Weights of a small transformer language model.
Size: 13 layers, 10 heads of 64 (1 for keys and values), MLP 2240 SwiGLU, 168M parameters.
Architecture: LayerNorm before each block, rotary positions, no biases in attention or MLP, untied embeddings, normalized queries and keys.
MLP neurons of a small language model. Each row is named by its layer, matrix (gate and up: input weights) and neuron, and shows model dimensions 160-223. Each number is 128 + 24 x the weight over its row's rms, rounded and kept within 0 to 255. A neuron's up and down rows have the sign that makes its largest values positive.
A block is one neuron, or neurons of one layer that tend to fire together. After each block is what it responds to, as a language model described it from the Wikipedia text at the highest values.

L3.gate13 [115 127 172 136 193 128 129  98 141 138 106 123 107 141  86 138 111 126  91 118  71 123 141 119 132 140 156 101 128 127 131 139 130 131 136 163  67 181 127  89 184 172 127 110 150 107 114 116 132  98  96 115 103 116 118 157  78 128 151 172 118 146 110 148]
L3.up13 [ 92 102 178 100 141 102 167 110 136 144 121 155 131 122 112 131  93 132 128 139 106 124 108 129  88  92 143  66 160 147 154 171 149 114 107 144 110 145 151 126 124 166 141 135 132 158 100 143 185 113  57  70 110 118 136 138  71 124 136  90 124 124 115 144]
L3.gate881 [124 129  93  95 132 149 135 129 119 136 142 123 117 169 117  93 125 139 108 169  80  80  81 145 152 110 136 115 102 138 161 124  83 123 108  99 149 112 152 142 130 134 112  97 127 140 153 105  74 133 108  90 120 114 133 126  98 140 158 107 131 131 132 111]
L3.up881 [112 140 110 107 150 171 129 115 138 132 116 130 152 149 142  89  95 148 129 161 130 112  81 131 120  95 143 131 140 158 153 139 139 135 130 144 139 101 162 158 100 111 118 105 130 171 136 100  79 132 120  65 102  88 108 141 108 168 169 108 118 121 142 103]
L3.gate894 [111 138 102  82 165 147 140 136 134  80 104 120 136 183 122 104 116 125 149 141 116 191 116 162  83 163 134  99 120 158 143 153 130 110 104 173 144 106 120 139 112 145 109 127 130 203 140 122 147 153 138 118 144 126 127 155 176 136 102 121  75 127 154 132]
L3.up894 [141 173 182 136 121 156 123 144 100 128 143 109 140 120 111 116  99 132 109 133 137 113 105 131 148 117 155 103 127 131 100 157 136 150 137 140 158 145 106 116 171 147 125 139  98 146 169 165 167 171 146 112 134 192 132 164 133 106 138 127  80 117 117 111]
L3.gate1032 [134 169 170 146 167 156 158 118 139 114 146 161 140 125 107 145 137  97 150 195  94  94  95 130 102 108 131 105 130  90 123 129 132 154 109 150 113 142 104 139 151 123 146 135  91 110 128 153 156 163 117 119  98 116 117 100 150  75 155  96 144 133 128 133]
L3.up1032 [137 115 119 112 127 154  99 162  99 149 132 118  93 118  88  86 185 152 171 129 174 134  99 119 178 121 177  80 171  86 162 103 125 154 110  74 180  80 107 149 142  85 115 141 165 163 145 147 109 144  95 138 154 128 118 121 116 167 173  97  95 128  95 111]
L3.gate1371 [137 193 153  85 158 120 170 129 105 122 116 116 108 160 149 156 143 108 131 124 168  78 102  94 133 104 149  75 174 166  95 141 112 129  85 162 111 134 132 186  98 123 133 131 124  99 147 139 147 139 161  89 148 143  94 102  87 122 136 120 111 141 122 148]
L3.up1371 [138 148 131 107 167 160 126 128 136  89 147 120 119 147 102  73 117 125 120 145 104 116  85 100 109 130 157 118  98 140 120 117 113  98  98 125 127 132 131 132 187 118 118 120 139 124 149 127 131 155 126 121 140 112  91 128  93 131 162 101 107 104 111 125]
L3.gate1507 [114 121 134 160 133 132 108 149 132 126 128 165 106 134 163 125 144 116 144 110 171 136 101  98 120 127 134 133 114 149 129 123 142 139  80 124 104 160 133  93 127 106 115 111  86 161 150 142  83 133 122 141 110  96 107 132 135 126 145 158 116 120 101 106]
L3.up1507 [135 143 156 142 121 154 160 110 116  89 153 124 121 131 185 124 151 138 181 151 126  97 136  77 112 137 146 126  83 130  78 127 148 135 143 115 115 101 155 133 141 183 113 121 104 108 127 149 118 138  99 118 128 163 135 154 132 129 136 125 117 118 139 148]
L3.gate1924 [ 95 131 158 136 108 150 150 123 156 133 148 112 110 126 127 164 123 142 130 115 106  92 133 119 133 124 170 126 117  83  60 106 132 144 118 153 108 126 151 130 142 114  93 112 118  90 153 163 125 136 129 151  90 121 146 122  99 141 143 151  88 155 137 147]
L3.up1924 [136 116 161 144  99 155 165 142 147 164 117 131 108 176  91 126 115  97 131 142 108 127 181  92 128 139 140 123 122 130  96 128 150 136 101 119 147 116 144 142 152 121  87 128  92 122 161 151 134  56  84 116 108 120 120  97  95 143 123 157 129 121 138 128]
L3.gate1990 [ 81 148 151 160 143 144 185 134 109 132 150 106  90 153  95 134 103 112 125 100  85  92 149  86 104  96 139 109 144 124  75 111 147 128 137 132 124 145 143 147 171 116 101 135 108 131 159 138 140 117 103 164  99 113 110 129  98 126 153 137 139 150 111 107]
L3.up1990 [118 137 148 156 139 159 149 153 127 132 116 152 102 156  84 135 110 130 136 128 104 119 172  99 104  80 121 111 146 113 100 114 167 127 166 127 153 123 149 144 144 139  93 138 126 160 169 177 113 140 119 148 101 147 117 115 110 153 150 113 108 157 117 109]
Responds to: Occupation nouns in name lists. Occupation or role nouns describing a person, mainly in list entries after name, dates and nationality, e.g. footballer, sprinter, football coach, CEO.

L4.gate325 [ 78 157 135 124 164 134 130  98 127 104 132 138 130 126 135 117 122 104 154 152 118 112  92 146 106 163 152 161  89 144 113 137 105 131 127 132 115 132 141 113 100 116 117 120 132 152 133  98 113 176 103 128 137 149  95 160 124 112 172 115  71 180 159 122]
L4.up325 [124 139 141 100 126 152 107 116 111 155 140 123  99 206 123 159 114 119 110 133  95  96 134 137 115 100 128 118 130 118 143 183 113 111  91 145 139 136 160  92 181 148 149 112 126 143 136  47 108 122  94 127 159 116 105 135  96 112 157 115  75 199 125 131]
L4.gate761 [108 161 130 146 160 102 151 139 142 133 154 131 110 159 105 137 122  92 103 124 130 106  85 139  75 161 108 148 169  90 107 142 147 113  96 120  99 159 126 101 146 101 142 114 140 104 121 124 116 128 147 112 116 124 118 156  86  90 117 141 152 126  96 147]
L4.up761 [ 96 161  95 125 132 150 130 134 120  78 134 100  72 145  91 122  99 112 118 145 130 117 122 141  58 135 105 116 139  98  98 128 130 119 104 116 119 146 117 103 165  96 138 117 156 126 144 157  90 185 106 147 117 141  95 123  77 148 162 146 109 114 106 160]
L4.gate956 [108 126 136 136 120 143 128 138 107 135 132 111  97 178 124 110 130 134 110 136 140 114 116 126 138 153 156 128 125  97 102  95 141  83 148 125  89 132 105 150 125 141  92 143 110 135 171 132 117 130 104 145 109  91 110 127  88  96  96 166 119 139 113  94]
L4.up956 [107 105 128 119 119 145 139 108  91 155 126 155 112 184 124 128 134 117  82 137 130 148 133 127 144  98 155 114 137  76 115 111 124  99 138 146 125 121 129 142 112 149  69 138 101 138 169 142 131 158 113 132 114 122 129 151  82 106 109 160 102 138 142  72]
L4.gate1446 [136 147 116  93 132 158 160 145 162 121 168 164  97 110 136 146 120 150 135  84 162 144 150 117 168 158 141 145 138 103 179 117 127 135 109 110 125 117 176  91 137 164 156 119 147 167 149 158 108 113 124 115 119 128 119 102  97 125 128 129 124  77 143 129]
L4.up1446 [128 111 112 121 130 169 127  94 148 108 179 138 115 142 133 165 121 162 141  61 119 170 125  74 127 153 134 110 128  98 130 139 168 157 112 106  89 132 150  79 146 104 164 134 110 128 175 134 136  99 158 114  97 105 134 125 107 171 134 145 136 126 129 101]
L4.gate1718 [144 109 109 117 187 178 146 127 107 128 122 113  80 152 148 125 128 135 106 123 133 139  82 116 131 113 142 127 135 113 110 142 109 143 124 129 122  99 124 127 174 149 159 105 125 148 134 104  96 156 138  66 193 119  95 100 112 149 137 133  55 174 169 110]
L4.up1718 [120 161 110 103 157 130 141 139 159 116  97 112  99 142 117 140 143 153 133 112 106 100 101 135 136 148 115 135  97 115  89 129 138 125 127 131 130 135 117 157 122 129 178 166 104 141  73  78 104 105  93  73 138 149 125 108 110 165 124 101 106 135 163 128]
L4.gate1860 [170  94 140 127 118 143 135 176 162 162 133 166 138 131 175 133  92  86 144 124  92  86  97 114 109 138 103 123 137 122 127 141 128 157 121 126 153 156 112 110 136 140 130 131 150 166 138 104 120 111 135 121 132  72 125 145 124 129 114 112 117 118 134  97]
L4.up1860 [125 116 124  84 127 181 121 177 120 120 144  95  81 118 134 136 147 107 110 158 153 129 122 153 123  92 123 155 163  83 152  87 114 142 143 102 158 127 160 116 124 140 132 117 180 133 139 126 126  46 124 147 126 104 120 144  97  95 147  91 124 130 124 102]
L4.gate2055 [124 131 119 126 157 121 169 148 114 140 113 119  89 142 122 133 154 130 135 160 100 115 136  96 130  94 120 103 118 142 123 125 137 121 151 133 114  94 132 136 154 102 146 138 138 130 103  78  77 111 104 123 102 147 171 143 115 121  96 118 126 171 118 127]
L4.up2055 [182 157 147 148  94 129 149 104 145 123 148  90 133  92 103 113 109 127 133 117 106 124 113  98  78 116 182  81 102 153 121 116 135 147 114  95 118 167 111 106 141 112  92 127 159 133  71 143 111 178 109 110 109 123 142 127 129 117 141 103  95 111  98 131]
L4.gate2063 [133 100 166 130  85 148 133 102 121 142 135 146 135 140 113 149 109 129 131 107 111 138 125 129 123 171 143 115  73 110  96 160 138 139  98 125 146 128 184 103 167 133 152  97 151 179 131 129 150 138  93 143 129 113 144 135 110 115 168  88 107 168 111 148]
L4.up2063 [115 102 121 127 112 157 127 135 137 161 150 148 108  87  95 139 140  79 134 102 152 127 101 119 129 157 129 127 164 135 123 106 127 129 128 121 124 104 103 128 125 123 130 117 100 158 123 100 145 129 122 109 134 123 100 148  89 133 173  96  75 118 125 146]
Responds to: Field or occupation nouns. Nouns naming an academic subject, sport, section topic or profession, e.g. the subject after a degree or a heading word ("mathematics", "History", "footballer").

L3.gate53 [111 116 171 114 119 134 147  90  53  81 157 101 144 106 146 142 155  73 115 100  97  62 112 153  83 108 125 130 132  97 114 158 104 120 113  79  61 133 112 148 175 149 160 137 105 115 149  87 152  97 139 118 141  98 135 144 130 127 135 159 150 101 112 110]
L3.up53 [115  97 149 146 141 150 155 119 118 121  92 102 153 152 131 131 122  74 119 111 113 133  93 155 150 126 152 113 150 146 153  87 159 175  93 117 100 132  96 154 146 121 159 113 103 120 135 137 154  99  99 125 142 114 121 145 153 122 148  94 113 139 120 109]
L3.gate471 [118 112 115  96 142 126 146 100  78 125 144 147 101 164 140 151 111 109 121  86 154 105  93 129 134 118 130 150 129 119 119 115  85 166 121 102 100 110 124 141 133 115 124 165 138 119 116 142 119 126  95 165 125 145 170 101 113 130 149 137 115 124 107 161]
L3.up471 [122  93 124  83 123 128 152 138 105  80  94 133 110 128 130 132 158  99  93 137 153 118  96 162 141 106 148 103 167 115 118 105 114 171 145  98 140 125 118 170 109 131 121 165  96  97 111 112 146 114 123 141 142 118 132 110 122 105 146 146 146 109  86 137]
L3.gate506 [126  83 134 101 111 141 154 134 109 107 127 149 112 150 150 138 138 115  79 118 146 115 142 184 130 139 126 102 158 119 147  78 118 128 138  69 156 127 158 166 141  88 142 161  82 100 102  87 147 104 104 125 150 122 182 120 153 120 121 128 160 106 100 132]
L3.up506 [115  75 140 100 151 163 184 102  76 110 139 116 140 155 146 130 129 103  96 113 111 103 126 146 105 136 105 165 161 125 141  97  65 128 126  99 110 136 151 116 138 106 144 158 121  98 105 104 128 118 130  97 154 158 173 101 123 140 117  97 147  94 122 148]
L3.gate740 [129 102 140  84 120 113 127 107 160 139 150 120  79 132 141 144 163 142  93 150 102  68 129 130 141 184 127  93  93 141 127 116  97 144  81 100 140 161 117 125 184 170 112 128 156 140 120 159 125 153  90 128 131 103 124 130 103 120 111 141 136 159 127 108]
L3.up740 [161  80 140 110 111  79 177 135 125 115 123 145 153 106 168 164 130 121 118 131 102 104 161 120 129 137 143 100 132 120 111 145 143 166  98 128 115 143 155 125 122 102 156 130 100 122 154 100 153 170 137 108 137 123 142 117 146 120 119 160 142 125 113 157]
L3.gate1783 [ 71 142 109  81 128 100 131 115 124 136 113 119 141 131 127 165 140 149  93 114 129  87 109 161 129 139 105 121 116 144  90 133 133 125 129 153  99 113 125 167 114 142 132 118 140 107 103 132 142 166 128 128 145 108 163  97 109 108 147 132 109 122 142 152]
L3.up1783 [ 91 171  83 139  94 116 165 148  95 115 105 142 125 113 166 142 142 145 157 128 114 120  88 184 157 193 131 143  88 166 120 136 158 113 149 123 118  94 146 168 138 158 146 112 176 124 133  77 146 105 136 120 148  93 143 111 118 154  95 130 148 123 135 137]
L3.gate1972 [147 129 147 186 127 111  79 111 142 151 170 104 156 115 144 135 164 130 108 121 144 138 139 143 134 167 137 126 131 140  71 154 143 115  87 116 117 136 147 113 132  94 149 145 119 114 151 118 112 110 166  92 112 122  85 122 111 119 125  89 120 132 136  86]
L3.up1972 [166 134 118 155 106 114 121  88 109 151 129 142 119 105 142 130 134 108 120 110 127 120 152 121 164 108 149 104 145  78 150 148 130  86 152 108 124 129 139 159 123  68  98 137 105 146 143 114 124 106 172 124 150 102  94 101 129 152 139 112 108 119 152 146]
L3.gate2036 [101 106 121 141 118 144 169 154 112 115 143 146 140 100 154 136 185 131 105  89 125 118 149 166 144 167 111 120 133 141 143 108  99 135 113  98 110  94 175 141 180 102 104 138 105  88 118 128 147 116 165 105 143 110 154 103 145 129 123 102 148  97 103 136]
L3.up2036 [ 79  61 110 126 115 123 168 134 148 132 142 162 140 113 164 117 173 104  97  99 121 102 157 144 113 168  76 125 126 131 141 108  82 154  91 107 114  94 177 116 161 126 118 127 106  89 134  85 134 102 153 100 175 134 143 103 147 132 147  95 133 124 139 150]
L3.gate2058 [114  98 142 143 142 164 137 136 131 107 172 117 120 146 149  96 164 114 123 128 149 146 166 149 127 174 129  90 156 169 141  95  76 103  91  84  79 129 117  77 198 138 139 122 149 101 126 100 122 129 168 133 131  94 122 115 115  74 114 158 116 181 123 109]
L3.up2058 [145 133 127 128 126 158 139 114 125 144 141 116 140 121 151 106 186 122 148 144 152 145 167 175 122 157 123 129 138 153 113  77  66  89 105 105 157 123 123  98 179 158 142 137 140  96 139 126 168 101 133 161 151 105 140 117 146 124  97 148 139 151 123 117]
Responds to: Foreign name word-pieces. Non-initial or short syllable pieces inside non-English proper names and words, often in tables or lists, such as Nag-oba, Bay-ani, Gom-era, Wu.

L4.gate59 [ 79 120 163 130 133 110 136  97 110 119 133 193 112 107 137 142 157 127 116 144 125  97 158 169 140 109 108 110 103 115 120 155 141 148  95 107 111 109 134 141 172  96 156 110 163  92 145 102 168 126 138 107 176 176 148 155 135 105 118 119 144 127 140 161]
L4.up59 [ 78 147 144 154 151 125 147 148 139 108 156 131 130 135 133 107 173 164  93 127 123 140 129 129 141 145 157  86 119 161 136 124 140 163 133 110 107 128 153 126 166 112 122 135 134 104 147 123 131  97 171  98 179 159 153 163 144 100 121  98 167 109 123 120]
L4.gate108 [ 82  67 116 141 124  75 135 172 150 143 109 121 141 131 133 133 125 117 121 110  66  76 105 116 142 154 128 151 117  93 188 123 151 123 158 119 194 122 166 130 123 138 133 126 132 100 149 122 146 115 151 145 119  62 157 133 151 109 123 124 106 129 119 140]
L4.up108 [141 121 133  95  73 109 160 136 138 188 121  98 103 129 156 116 107 116 109 107 118 111 128 121 108 150 153 122 126 140 137 141 128 114 131  88 110 125 169 180  92 107 143 126 107 136 123 128 152  88 118 111 139 115 126 123 175 125 121 144 151 124 120 143]
L4.gate303 [ 95 114 109 153 172 184 133 128 163 135 144 147 131 129 102 132 129 113 141 128  52 119 122 108 132 167 160 114  79 168 118 126 134 130 128 113 138 126 123  99 137 128 159 112 164 124 165 154 144 151 112 133 150 119 128 132 113 129 147 129  83 124 153 125]
L4.up303 [ 99 111  87 153 131 158 176 160 168 153  95 117 144 148 156 144 121  89 136 118  88 122 111 154 105 135 112 106 117 112 118 162  93 116 148 138 132 118 138 121 123 121 116 104 163 126 154 159 145 165 131 128 131 152 142 149 147 106 155 108  92  97 163 100]
L4.gate339 [ 79 172 110 167 107 115  99 120 125 157 132 109 143 132 133 146 142 111 123 140 118 147 114 145 174 103 135 104 110 127 140 147 112 126  98  90 123  69 137 132 135 135 146 118 113 109 143 108 143 115  91  96 109 146 118 129 137 146 140 114 132 151 133  60]
L4.up339 [102 112 135 103 128 128  86 135 141  50 103 119 127 184  96 144 130 145  90 149 110 140 171 138 147 100  92 123 130  94 127 127 111 115 142  90 174 157 127 111 152 103 111 156 179 114 110 133 135 147 162 107 119  52  94 129  92  96 101 129 137 147 105 174]
L4.gate457 [104 133 123 107 105 126  97 137 113 119 112 142 126 135 125  98 132 136 125 132 108 124 122 152 117 148 116  87  83 162 166 105 117 119 122 106  82 146 141 108 155 115 149 105 124 114 122 153 107 142  98 141 154 102 114 138 118 132 136 129 108 127 133 170]
L4.up457 [146 186 150 106  90 158 134 123 116 123 103 144  83 143 134 146 121  88 164 124  92 103  93  93 139 120 117 126 121 175 150 117 160 140  68  94 127 118 124 138 163 113 147 157 112  84  89 140 115 147 133 151 148 139 106 121  97 173 126 164 104 139 183 137]
L4.gate891 [ 83  85 129 123 115 140 127  92 131 105 163 164 124 145 125 186 133 117  95 195 106 152 142 147 127 156 133 107  89  97 113 135  81 113  85  93 111 122 126  89 161 160 120 102 130 132 144 109 141 124 126 178 132  91 129 120 154 143 136  73 152 100  80 112]
L4.up891 [107 134 122 129 128 109 132 141 141 170  84  83 124  97 111 155  72 116 142 129 154 110 160  75 165 131 109 144 131 155 168 115 149 121 101 165 123 118 137 152 168 142 155 102 107 134 154 129 147 127 148  86 110 163 122 118 118 119 123 159 129 132 137 110]
L4.gate1642 [120 142 115  95 107 145 156 161 135 136 151 138 103 140 165 150 143 100 146 129 138 113 106 153 123 126 114 144 139 171 136 143  79  97 108 131 105  64 110  99 104 130 158 145 152 143 148 139 134 126 179 125 114 116 159 147  95 114  99 115 100 136 109  87]
L4.up1642 [114 152 151 130 125 167 112 140 137  95 144 168 111  83 121 139 120 145  94 102 134 113 106 122 131 147 138 131  94 158 136 123 133 170 114 128 110 116 111 136 136 113 145 127 143 120 144 122 146 145 147 131 106 127 161 145 103 121 101 139 119 136 114 155]
L4.gate1748 [124 119 100 158 109 159 122 167 138 134 146 108  89 122  93 143 104 148 128 120  86 169 168 156 121 121 163 137 134 154 155 113  85 140 144 102 131 145 119 175 100 101 132 105 110 122 158 161 141 138 150 151  82 117 123 131 101 120 102  66 139 161  82 150]
L4.up1748 [162 130 127 120 128  92  95 149 109 117 149 130 118 107 113 122 149 136 162 158 131 148 160 129 143  83 102 116  98 123 107  89 142 130 138 117 114 141 114 142  98 100 129 114  81  92 202 147 142 144 132 145 140 130 149 120 146  97  97 149  86 135 130 174]
Responds to: Foreign proper-name pieces. Opening or middle pieces of non-English proper names, mostly places and people, often in tables or after "of"/"in", e.g. La (Teste), Beijing, Zhang Q-un.

L7.gate1596 [123 122  99 108 135 132 125 119 126 125 124 118 119 116 147 122 111 137 155 127  98 167 126 131 136 153  91 143  87 148 123 111 158 141 132  81 174 104 180 150 118 155 140 117 113 162 105 135 128 151 115 123 147  93 172 113 135 134 163 143 130 132 124 113]
L7.up1596 [114 136 120 175 123 119 134  78 154 114 111  82 138 115 130 113 103 100 115 103 109 128 199 136 157 142 129 153 126 148 151 159  95 172 131 116 126 116 136 142 148 132 132  81 128 139 100 134 112 126 102 137 126 163 145 114 153 113 157 162 130 115 118 102]
Responds to: Activity and field nouns. Bare nouns naming activities, disciplines or general things, often after a preposition or "and", such as painting, acting, mathematics, photography, education.